config.toml
num_hidden_layers = 15
hidden_size = 512
num_attention_heads = 4
num_key_value_heads = 4
head_dim = 128
intermediate_size = 2048
vocab_size = 16384
hidden_act = "tanh_gelu"
norm = "layernorm"
norm_place = "pre"
norm_eps = 1e-06
positions = "rope"
rope_theta = 10000.0
rope_fraction = 0.5
qk_norm = false
attn_scale = 0.0884
bias = "none"
tie_word_embeddings = false
parallel_block = true
init = "uniform"
init_std_qkv = 0.0167
init_std_o = 0.00305
init_std_up = 0.0167
init_std_down = 0.00305
optimizer = "muon_variant"
learning_rate = 0.00116
lr_mult_qkv = 0.5
lr_mult_up = 0.838
beta1 = 0.9
lr_head = 0.00545
max_grad_norm = 2.0
warmup_steps = 200
schedule = "wsd"
decay_fraction = 0.301
decay_shape = "linear"
final_lr_fraction = 0.05
batch_tokens = 65536
max_seq_len = 512
doc_mask = true
train_tokens = 600300000
max_steps = 9160
dataset = "wikipedia_en"
MLP neurons of a small language model. Each row is named by its layer, matrix (up: input weights) and neuron, and shows model dimensions 373-500. Each number is 500 + 25 x the weight over its row's rms, rounded and kept within 0 to 999. Numbers have three digits each.
A block is one neuron, or neurons of one layer that tend to fire together. Before each block is what it responds to, as a language model described it from the Wikipedia text at the highest values.

Responds to: Wikipedia boilerplate and structure
L6.up372:498479504504554506483473502527481488496466516487518475499480517455495525508517520570492489503488526508477525528538475493498521482517507512455506534525526529545522507484482482508457535504506508485516468521529556492523490509512520510504505525488499471521527532490529514499486516482443486529482486536495487495504456497482481502501519509469500497509476509521534479487430520577489511518533
L6.up379:513486537482511519510491526483443550484477534478512514547490503497500464483518508508504536480501491490469484507498513498521525528532512524533478512478505572497549480501501530494529470523496528476409493455503514505499495508534540503456542485494509534504543499512508513509487499508482463474445507508496440529548555486453527501503533508547509489491495490487526511549518490509506516480490
L6.up449:535487518485503557525494479496498491454496524497494511495502534494500494527505475472503541484476484440485507494524519528456511510535487547520496511477464517546518485506483540495487501507495484492493492466426529482517562486475526518488435475545509502531507528481489534530478502526544524477499503501500496504503490514471489544552462507505527520477450501507497507513469508482528494466473
L6.up471:486489492540496478509510484472533495480492481523476524473512522487519511532489464488528445502518535481441480453512517478481502502504496497487480471465476472538475498482489510458429490475468475517447505511476495536471494498502458490482542492544459507466516495506511518492497495512515488512515544499515493468481502473519502553499548468471486511493448517555537485490517494524486498511466
L6.up515:503497491507483485508527486517500497519493553535506479437475509461490517507506493559467497520501474495491495527475501489505524490517481500568523498499509494511567459485475515531483493534494470478529458497500522527531480495490531502483491508501456526494506526523510519495514484515501495513478515498515558534501510519529495478477563466526473517498461533491569470511519483498463480502501
L6.up568:503503493522500540516532497516479479514493531479477507473471534479490487481504489518513476477511460531531503494503496491570522483485519495515520461511509543468474503498542487483530508512462493478464468490476485530491495548488488482524541503533480509477520521508470473528545534495514468488472448512499470512479504462459516490505490466511510461459464477461572481482492534566498499509509
L6.up670:480488553517517452501491510535463512482507495474508513506487503468538552449484481532495494496455491451477494487533537509519501497546499517481512516516481509471503499511536528459551485532507494535514547487501526518491453497461484476480511473497531513497522497496513510522520493492469513482537509503480545511507485488501491494468527528526496520536516521549549481496475515476484555477486
L6.up980:512505509460538494513501465469469471501511487525503501472459472499464485492504497513514488482459462487514486539537486501490547541472502551508512509505510526489507494510456540507510528450484496516501491511516506457445541456505483519503481502517467460481559506478535486525525536521510467465521488477545472484494535508467500454527524533515521461486508483498497509485542506498519506505509
L6.up992:501503493473470395517525497470475507547504526539478486534465505449492509452539553503475479490543522470469509509577522510516566514501504508547516489526492516469481473523542478493499485523480494521554528489471496536491450496459471520471533576474525488507537506512508492474508481476476502523495518488514533519469504508510443518461518495508504473505478492546490513480484433497527486512521
L6.up1188:497501500475468522466549513518501553485476466463507531504507480455493498517532466457513455480510527520494486485479494484493558552495503489502493538497518511504525487553466469479558469500503459469500558505496541531493460524512559516477497549503529453512491540442504510496491533516478534469489460489525507487456483538509495483527485508526505519509503505496541518539512496511511536509489
L6.up1234:508508499501469503491498522497485487532518507518476483500468491499515491540497478481501506514512486466485466511525495455497541470506490529466472517496492517479519485522510475523479480507523522516501496493521510497555460547491518515485481528486489518486540473541493496517486450512461499507482514515450476499461485500513550534516523523544473461504478489437490472520510496484527521489527
L6.up1241:546532539521461556478510530472497535503497463513463531506514516491493540486519495526484566507486515453486470504469521494540536484522516482526506447476473478497564476521552503522518536496514495518491472511538502503503496548551474506540473520525507500511486490500497483474477504489509513476474478512503477497481525461527513487472496507479478453500487529471490467488476537552513453512504
L6.up1386:546494459496523459492511484512482519528507480518505510504508486496495517507492518510529483483502498487501459513516530494511487561519472503537497526544519526519497506489521467489503461512495490451495529474482481519491515504550555509524501493487511513512501496496496515548492487484476506526532517537493504542467494521525498518549538498516524524507446506516519521511534519459514487438565
L6.up1675:498509537499509500443480465514482478481467467524511511472496475484494536460511526499533495488494463495483510497490498527502484503531477517522522527518458494538470521455514481432483534489507525517503503528466475529537489499547532494465474526473462497461552531515478507500481510494474477480486493510500528519539490506477436513520524511499525542527472464484507521503469484532531481507512
L6.up1807:494486500492522434500477493512469501506492532504535505529513524440520504451487525498537499510524483486483472470544491526508496515534496474502536489484519501528523491522551521501503503490525489521476497504491507536463414490480525443471459503449494510516534523510505484466552522511461489503470545528486554512480504521491509476536510513520491504494474525457526514472496480473492519511486
L6.up1918:516499473473504568444488531492526532533508506487490498509526478517446483516508520483493502498503545484473516468452457537475469539515520509479454501514510518551524504494473475454486487503550518475535488496478500510519495493505528469465485483526517467468529520498532489461507447498525502502533505518490518499512558479495497521471502475533489540547499528464499531455495493507480534488472

Responds to: Sentence-opening discourse connectives
L6.up51:522475481495529495469495482452512489501477518470458506533507481479545544535503489506523489526471521478512509517486495463459510489462500512542488502502493503463509501511527490488477475487486534506480490499535502505523494482531501503497519464501525499471512536488495467476498448494477473525458500482468498498544470464469537483517507478501484534477497483509531513480517490502462488483501
L6.up55:509511460522556497546474454443523514541484512468508512508546461505510466450500525539509500487490513515490530514491463469532517503495529502460484485509490517491466490502534497505485508540498502471552491478513498544458508473496444470514517518484520525519488495487464506502512478504487487512516501548503503525506496508480540487467535485472496486531535473525485513459477479527520473499505
L6.up148:511495515483469525461494480512509512523437469476513475523482494459431547475509517540505544499510517563467512490460498471501517497507540497519546489503473527503497490477488529482516534490495509535497496483466466521458499525520458507488548494520478446508473540507534474503523485540488519534492533483513504479506498464514501539510530491504490471517511490499522508453508517515541474474517
L6.up190:528543476517518524538476516515510515494516520514519509499506504492485450504497504572536448456506499520493479511449461495472469479496511494491507511521502464510485574481555512486471520488528495461535459476494483555460475480511454557448478520560486469484477513508487501466487496468538455481472506423484481522510468462507512459531497512505514507494527516461493509505522474470496483528506
L6.up527:505508483537486474480498503499494449538461442485514467477473564532485449526542486521523535501517509514515514475481513504520509531486447516513502463494500477480518506527512474504488427503461501522484490458514460514482487501537468506489532540534536499519541498458505470469520478550463507534525504468477545478440514493480507539511501513513513522467502469502517519501572478467525453525484
L6.up612:456520491459535479468473460511463498480502497473533508494575517507467527467477519525530498458475511468468513497497478486502488473541513553504432499484447523513473494502537501532479463495515496508493491523493533548538544500465481523454511492491519503532514529526523470501476506515513503496521490481476514534512502470503504477490477512522438512479481506538495474494534474486529481466496
L6.up758:512530453495456528533525551502476512513510523508526481535499525509514503492488478518452484517491473488531482506491455461499516500485499502523475527480518498544535529513463472529493519468549528474526489461466483497498502501503478481483455524514493559477489504470483546457497517492515495480534492497485500519466544564513508501533460504494528499537482515542508504483521505491489469514508
L6.up853:516501462509559472480455512477519498473481568505496524521500500492428502543473498507520483544510531495529495509492477532511517466504482492471472553491490522495468491506491511512486511570503521520474499495503482494539518504514470508462550541548521508522488502540483498510466529469516471480485494502485493519486508532469462531477477511502507464514502486488492469480498513503525485537500
L6.up889:533505517477515505461457443494542495477533504529502499452503428489519527521514482539536471491504494500509496508494494480514519468493457460483509541518471517506521478536528502504482470537510529512542527493524534500491478517482493501530489514543495471518536472515493450477488490472505487479489483512509539494531494499460548440461530506478455518457514507506516541479456501463503516503472
L6.up1144:523522495489449536470475472501489487462492521502481493511485558515493512517461507529489515483478491468435547487527477506536528504506498529470524471552508506473500531494506470532489482453546515553541465520494526539504505488465463488472475492495472521509469487463534468547499544491531548477472468459466511482489473476534509519485480463465476470459530494516541505480459508523498511478515
L6.up1373:470517460543500517453507492467553516482533516478531503495467534479502523494510505513477490488532511481512492462500535506483497467512500475508515525493473525489500473503543515538524487482487512495482504500508527494498508491523505493508535520499526520478502470490541482484492561502428455487518517486524438550491474469524510489501521521502481515482470562499568518509479522487567470549478
L6.up1596:561534500506484513562497515494505520496527546509491494505440515498484489513511493532523495499496497530497510528515486470509517477467504495492454514507457511507500516516492455503485509505505516548463496498538530529505496472509478494488506465530483477535485499511509529518494492532554476509528470502499488497499507491477481502470487493509489515454492498522495482480456487522498490498457
L6.up1777:498487492480532480503473445504461497489489491529560502499507505548510507508456507481537537504514522489523563494482533555490511499511513461470479442504457503469468470502509528495546502517507478531469506506533527484494485482460459488507509526543519522482486543479534517482511478523500492501560468498519503422514502461511505505507533479528537509492487522496462495488529525509470538519475
L6.up1820:538497492511510504504472487537523487516515495440505494450508499481475510502525504532507462489497529581491500498428492489486488452522484517510502510469503499502480486526515487487533496500540535500491450487499464485507528465526505462460496502544481507561474495466495494504520518501490503481500498502515553504466464463494467500517458494518474580524464498516505499508483531518543529539488
L6.up1949:490493511485488469525469474520485506483546500506500453526492450504490546492546482498538505527494493526446510505512478485508502572519509532525477500527486563518530525498503460526525493525489538510485546484518507522460522486538464486500465511553466474537513499491493455555497538478471534459500492473507488542507518431477504476500526492467506485524531488467506518504484505491506494475466
L6.up2004:498490487475502474539497473554481510480520522460486506493526474481475526531483473531480503497478464547540501495543489477479520436512504518500518502479481506514497464508524481479510474528513503517516481489497462486485500503493456520483515497496515445524505510481511463481491503493486450503480493466437527527530475475497490476488499530498495520503531500500541506516503558533516515511486

Responds to: Causal and discourse connectives
L2.up47:500453504497509499533485506508514478454535487468470508484529480509545513517523497534487470486500493471517498504466495477500533468480497498491477537526529480470486535475514529448528549501464495484498544490525497562490531489468502524471468512546501494477485513495473462497477518473516512540471507472491523511500526518476520493468489491466489490460550483475509480494491530506520523488486

Responds to: Section heading words
L12.up427:496496466536500480452497479461524525520490470540527502518518446486490548479499526480506471491533517494498502528500483494463539475528526486481447496493478526491494520494516522491514504497501501461502518536482516494515495523468507486524487483503519527524549527502483472499490532463496469540496511452496487490498501429533540513507525475482517452537506490555501554466527531542473514498498
L12.up847:505493523530487458510527523476496461448524527499490498542458492484486502519497515526521466476514517506482486542518477521511506509521487552488491538450532481487474495473500469520491497506520550525507466496487511506460539510503486512506524511461488491492453484496470546530533511482493459541534528493477497541533502528489499572522508487487487497516466514492574476462502505556488454469476
L12.up868:526488484508498467518459509501534513446525503488484488515499520480526524481462536498474500452501538509558564550490491503462509494479488516508491520521522514493494516442482476554477492497490502501444485483483486487489488483453478496543539534502486425484503507499504477526512457521503436557529497488509479527521521534492528489508497456497500536527533517519499516484484480522516504490474
L12.up1016:498477510529496458537474513520525506513522542494489480495470491503560530453502516491437505531471493500553476473499469451508542534509496490509494477535521514514493471470553505560491516469480521504495555487553502485530484491480509494510499559460465516512506496502445529539497499496514516478503527530488450512495501511526504543511509480482512544495457509476497519503510516519523483515489

Responds to: Kinship and biography nouns
L6.up122:529497523483474473503554518527497498480506481454516467504500527515512516509486511522511456527481521483498490573491510529508502486528558523503514500513472483525497523508538463546469499481538502482494515491447538507532493493535536512490517523492513466447451532491501525527476509475493516494474513509475471506520485506493509480520489489490487523516516532498545535514530501531516463509482
L6.up299:515487511487498455508545487480492474483481488477465536458479516468470498489457532525506491524536476501528516516472493473504488522521520478507471531503498495509492509502473522471497467504478529501508519468511527515481487530524499534484500478515489465464482501476497505533527509527519479508487482478468490484521504549434514504517499488458496512467484509523474503480516495510524494506504
L6.up911:487450494515465462473525478508490507501455511505520470478532460488510510523457478489502470490516484501514496469500537490451500502480486500538482515503503512507475529489440522507513457510508534523513467506472453520476447487505504488473489521510475470525502473519517499508510515507557534504507522517474502505519536483560484518479489494504495514518539499481508496497502502463459452575512
L6.up921:489544494513522477506489490497501461485508479517514481478531485484529494483514547481497496491477481536442495490456512545492497461477503480481505500489502505484512545538542512517470516487518496490560517507429463476499502475453486507507494506534497474523478482499541525502472543471531478502483515515498499510541500482476492534460483485517513493505518508505506456510494511488520470498507
L6.up1205:520476501490522530484482522467535492533506529498496493526484523522523526494517502477502513467496546522511566503537508478473528462487476481501509475467514521542484476528543503505531535491529494506526509492498488529526494534527473480504505484498525519520467483470525486500490490482537477519508464471505474529502514506460486488521488523479531479484469467442479475461494501471542512533491
L6.up1322:500536515530543520524488468467487508518509534527493519457471481465500546490486479457519471487434510493504513524486491481474534519530505475500506465506512493504459484477576515475475543543465501521470505487491494470524524491505485470513535473468490472530563501467517455527487512500484502541500497509462482526485533500491508489524487463460504508502532475538488465494465484493541466465476
L6.up1374:501503475497537488472498476486453506503507496516542487498469498457537518479523488517512502505480479520511470523494488543524484525510462468508481472480517507503506494546506474533459506518523511511551471516502459467517513485466512517518515506495510504521496570490479473525521483517510481500497536536463548486478499451480502506470504506527503488458497484509520530511530475542508495468505
L6.up1457:462476502510479497516494476500494510533540484480525503518503531511557492497537537498518483486442524558499495484497530475535549556480470507488531470452499526513546534523495482511499535469453519474471461485479529504508512492509555507495528503490469481516490458501539528484511547478486542452498478509475434502520546536472495526475489469474522520489483468503498540463497510473547473513492
L6.up1519:510539535471488478444481496479465520531465508465541491485510502475498494526531486514493502501489496517477498502523500523506522489488513513462502516489483487532520507515517510498550499534458509505511496533470512504466465491503464561483466537499428467536527485516472504480516483530518534495475500471510484539503486467482532507494545497479528501554522521506487487509475502479497464514498
L6.up1537:512468534470514505485474486471498525523497488487530483505477507429534494530520506511487507474498480522510496473529475495512476482466469526459505457470455478518572470477472586483515487527539511507523530506472518570484494490505480522500503527524492502506508497450453508524528484515462519479516475513503467526507526527529489508484494484528549496492516534451508532530502524487490501510461
L6.up1603:492526492501502521477469487503491494523501490486544507506487499519522496505522538477475489521538501485478491518495545506490478509490543500452530483547491489486479495506479510523513525515501561498487497519465519473467493485494511473507521528458469507452481513508455498457483485473496496521506487494528528526524544541502498537524503527500514518478530511508546496459503494481505506544527
L6.up1649:496513472531522454471501502485499518509530517520501473513512473529497445510547488492526471545520532524524458514516484481480495505525509529528495498458447466538484516506529477526481445434513518550531487521472464481512500473499510521484530455501522497482477500500495503509495505498507444516502476521468490499479484444497547503494493510478510489589434474533537491484525449513550479487487
L6.up1656:546528502491538460524504542473477450557542453503538505466506547478552490527456535534523483531474475482512482530514458459489500490502471498508501540519480474500515520468492505491493488492476479481503488489478478502516500508509522522497471511504508512518523509479512494524462478522507508535497492493517514470492479513444487529490523457489502502496489511535490483457501501533500517479509
L6.up1840:477486496467474476476491489515526469550490492498552506486508452511483517442490476500545450487511477504472504480513510457534445489486540495493502472474503498517500527487520532507479482505533557513511473521465459472537541471534487551490494513475477471478488478511493513506527513585504532508548504548474500530485546506517509495485495495454559459518512469509526462505465531499513537493471
L6.up1950:442500505499522513547514470509495458530533468484480457526524494489537540466500513451494505486483482520491471515515490441502518499513520471534482510483518501505515481487504467539503465501503526498467506521474493465498458509529515512522479479492491499528464481489518531532460487449487518525504476493504478480494517491510528478479539487522536483498535526484505511510469489510512487498474
L6.up1966:514500507511518453479524506502475516480494459498500506532487462499529492462543467497509492480526505543527475458510461510484499470514524531472482480515497464499511545522513517492476481488513484502525469487463513482511503490519528483502548531511500489446517506448498482477482484536484482484507537517496488494454498510454451517505491484534556534476499501506535485508447484440500485487460

Responds to: Census and template boilerplate
L12.up321:488515489521537503448492488489506526500509465485532537486466490495513519523542516465504520474533507460440497506510492518514510479510480517513502506483508534535494508510510541461473524491519467524542468526506541541496500523483525493498493491500504529491494516521509548520444485524493515516498503470502528501502476501544522527498514449543473529515556462486533514519477500478499531524482
L12.up1042:481517518468494478492510507467517525529525526506515510519497515468552520501551515470500508467509520480453453525516504480504494483530521569545467485506525485531447473514461525510497492482457489466513463532483474496511514508497539514525440484524506478523489515533482503505471530494487502523491523517460540532488531485446497484531542527517525496449494485477465525513508463570504506496497
L12.up1151:528522519460453491512516508513491509508496534477487498484517531529469511443472526527519551511515471481461516495529431515488506488497518510526468516468510500535477535503510508475503522480500465470452514513473525518507541461493495554489535491519521495464501543514494517468527476490508498506526509517532514532500498469501504510521486565490518476445481484499490502535496534497453472484465
L12.up1285:499487509451452527456496550533486461478477489499471521533503514489503478522557532508480519449509503489486513506475498533535507481528472505444459479467522524480485503489543531479509453492544470480487461484444523505526462518527505509498467525518503488533480506471535510548503511503500526499484526507450523445488543501489479495505512500462517486529485523474518542534496519474469506503520

Responds to: Kinship and relation nouns
L2.up724:509502488462476474515512483532445511532488465509505513520508490522512431499468494521552467481495520558477501505477485539455503514500474552477526518493482483472509461486493529504505518520500506490511492506472466494509495504459494480476518509506502513498514454467514510498480496500504519500465467539517482486518546505502466506490495472482525510476548542490525485468522495453474489451472

Responds to: Partitive "of" after quantities
L6.up565:532534466533534518490511520483473502521512505514502523504524518526451494515493523506492529506496529536530506556498486463514488475472445497495475527449487460494463503521507529512534500490521486510485535488455450489482525477522495529480493474491473513500497543514462467530516506481487527464467492513494474503523513519506464485513498493473446523503507533506479524475464537559477504548491
L6.up619:496504534455543546520518464505466484546503499484506517502493493461472496491510489532500486524489488516498501531510489499511526476489496536489511543505527508455469495535503507505476499479504512509509501502486472488463498479545461489507473504536488464533553509523476538511499477493524490505476463498434485511502457512472505522513504546509469496524467480498568472490452480482470496474484
L6.up656:507467451505500539474495496471468516501486489471501548485413453445490507491519537459493486479505535473458477510520462506492515506479482542487445491476502518484448512481527525532490473500477491487483492517485511525528469532515456466510496542537518503512518473532478511496531532444530494522491474491488517448510500477544495465522487488506508548502512500461509462534496538491451493513478
L6.up835:532539501522517509485458476492566490551556500481536474476452469510512479527540522470508453517554490547468480499545471481497524485520499477526478459511467486529482525484514481490520494497539506489520511519492493494487501495445496489489495439522501488517501574500522471511473473512508508512499526496521472478523443535535516493439470477472495559507499522507518519529524456510493497490461
L6.up869:526502476549537496526503465457509491485512522502499478526481476503559520551497555541445524509517523553485501525494451501485525483468514516497519495498527536465498503538481495518516479505521521493504504444500519525523444508502512465476490479511467459522470532506432514533493483485487534476506520481443449491505474492476466486473508477520510522534517557446511497470492480509515544519506
L6.up1126:539529452496539488457534485479500491517494511497492510509489452466512536473524482502517517467483498505480501496500486471526474493550526494490515484497515491496494483506471503528548477513469525522578456561508484506532501495553503488479496527453526467478528459514487518513471486457468510464485539554495495477515500473472513506509521519480541500512472505499497505501467515511533473515537
L6.up1175:523493452494509463472506526519490490521500503515510533525516519534512471519473456497491516493482510479516477513470538521535484503510484524521485505505483500502478454478499501453494453502518506474470495467523472521487514484441499456467528514463492489516503521508523492495511477536528528519511527461507524491495475516521491507493523481442508500526471533533532499466513519467503531490518
L6.up1218:515543472453523488479465509480495545541472471458532480520477491480486505499463488518518529499506466495470472535496481484528496569506479493502511492527512511471482495492491494504520538497472520539501518479490486508458509463530516498526504479460467466520512545480528518482518485508495489510551537499461483531519462497502468505455462507474544491471551507544469477496524504511480499512509
L6.up1287:494500530484445512504503518475482531493519512533433504495462504461490489501499501504566503501494478488501511507475463456518447512490521573525482512530553528476492515523510500502463483513534517519525516472525462508518494460482519523461521530483498496483458520467500522564525500488473507495500524482463475533471501507526508477505509477555477530507524542474547467542516455485535463461495
L6.up1388:516496504499496487508503462503491502482484529491505473493529539487522512503474521549471484494450517535516458544503489506461506521467494502530464475525508494419460469522493527533531469502486454497482455511537541523519514526483457480504460490486550484478477540465501483529495497474498459506507480501528519485519508513502516549508509501524526482518499497481497549531476495538489521492462
L6.up1441:488487484501487495539518496517476531509489526496502551516509503419460503460522520489501467516448535537493492511546478515545518491517454467474481495497498524462520440519497475470462505484463517507492526510507515473436481521507499512496487494497520522503483472523507483477513471483478534514484474522538485479495498522544459490502499565525512467489548484522441492519584499518472505517508
L6.up1518:417507483500560476522495533461466467506479511506475470522485497466501495512461529505482516510518500486485496523517481500553526519518496520498540513491495542460505480530490474512556506521490474453506501459522525503509497457567467489505519506494537529506496518498535466532475510466490492497466514540438477506550516500506515497507537483504512523501498525489506502501491505503491512477518
L6.up1584:563486481517458522527479466502507513522541498476498513455476487462498550577519468494501490500481509540525478555487440506530511463525512497486509470502498473486483494499522493485524496479516531492542529516492474511496485502475490484490504524483497566499471558507476488508455502497526503469446502540460485529538494501481493504493515505506512460549480520483499474477478511508499483469496
L6.up1798:483479478491528525482455504471459506514553496501519498512519541493510532484483503509524512548471516472529503550508530558500507489465459512481461491556473541504462506495514509519563463520512475483529517495487452482510533524492492492490502521502475459507517483505512469497516445421487527488474473498473565453516474500508488515479521484541474545505516477516485515493508502538466450484503
L6.up1808:512550490491519508492507495456479483493493515477530483471472502498527496453542521527477494477514479504501524540537535495540550489513494494504481471498515513490475464516505491509511488533516505486484498528495503509499471494436502520508525488465519475453481515525527455477518472465464483515452512485491512472514426524508467495519538514477533482459517523470496495457495513529519511488428
L6.up2010:519549438491502477450515494505497540466520511538473500523502521490533528514509515494464514460486491518477520552475463455555489506565496513501477526491511506458471494507472478485506479474520460498454493503457463523511493476516516536527475470525512483487517524507533503476519498495480512532520529510511512543526454505514500486488483526523505464553440507494505485518497480537531475495525

Responds to: Clause boundary connectives
L12.up752:469464506488510487510548527488537465488473496496496541539532478499518466485529489462578475505531526492541512511466473458487489454498510529497507522492504514475507530495484515549478474469510538486490456529531474488462487527503474479475517541515500528504467528502517469525472482476543513505508548538483480498456546522492496510457549499548522491520528491460528460477474479527476520485500
L12.up972:466532489553482536510526498527517503476510509483458449486518454508518495495516503462466468498468505485510551501518479506481500534504526500486502485515521510491539552474539514525497488510490495456517503525471483480534508508511515486516502530516495479518526520479514486530507482517466544521470497481500527543505508531555481480523514467474537536477506488473474524519472509458487521484476
L12.up1065:527483490506501511499489504461531475495515473493529529497515486538489493505479503501492483506504552530524489508467479488472484449507507513495478543464471483531501480515519517500500491514500524482517507478460464499499484516491494470539517535535514468557484515494548540499536487491511517439502523512476522479476525534526483564470508498516554518505490487508517518501527532444515489527493
L12.up1226:491499517501529526496494483475508513483497471483483517489506476463474509486483485531472476512453471523502516497466458495492460518494535495555524526481463471469500461473475477484472463523494532541506465493486497477485523542520494527523471518486532483531528483479503486482500490507517524459518494497488457531472480477505486484507517510448491498482468472466492454509531499518533533472468

Responds to: Table row numbers
L12.up366:450516514487512480499533514511482462516537458507526499532504457500527490541468477524455542491511502487465550503540480491509504490505484513544526511524518520529514543537482498480550473485491478454524498514499490514560497482475530501519468528486460541507479474498527491478485444520507534522490538467487483490520485477465472501497487500511521501513509525477502483495517539511466497559460
L12.up474:501505507511531498479515493501526539463546483527543497502488502488551496512488492529536462459488506513492502507508506536540497511506510494497546499497518500492523515507535519483511453472513496533521499494522489546473493497509496474483455530495503516556536517542486489500485487439539474505480486504507513514464508483468486518460534498522508537559510459503508499487500481493542506531515
L12.up1272:523514469509507501505510494500569504513502542526503474498529491528514482531501494452554499497525487514520477496508508450505482484482501537487541547505506485508505532496502530410492507460531464470492463482512530512511422542474495516504492497542487492492497481460480488467508496487486483479546512470482477487477506524458489505466539523501483542500458515490484535462514528515491562494525
L12.up1605:498463554517486531523490532528528549534486487521474495512551561502503519485469495432505487451503500493497540488511476465515551518493485514466512542466487535558507483512505467508484497491530493477485524517518487514460506499514565480474517492522469495499522512486488521541467473504470447515466495502487488522472475544484449474529503490511490528482529483530495509541543528479501457477454

Responds to: Nationality adjectives, "trans-" prefix
L2.up489:504458479497507504472518483541482515525564542488484537514513505534485460497513510482464509491508490490465525490515489467542531465532520540472496497533533511526469552527438473457513515507551513437504504526441490509484495469506469502523502487498502478518524465524463489477522528476466538469516500535504513468543488456481491509531524500503462455511489470479498474519511510498509490478464

Responds to: Headings, table labels, word pieces
L2.up460:478482557505541505511526491519498506523492510522504492492527452508488518489519437510509541472505528488525465490526518488529473497495494500473442493505465487476507487475544497492497527477502472464489501496534516518505458561473456454502505537444531499484498492495506504539462509446525481490494470511552476496497461503478473496505533513511532484504485508498477507481478503530512473487489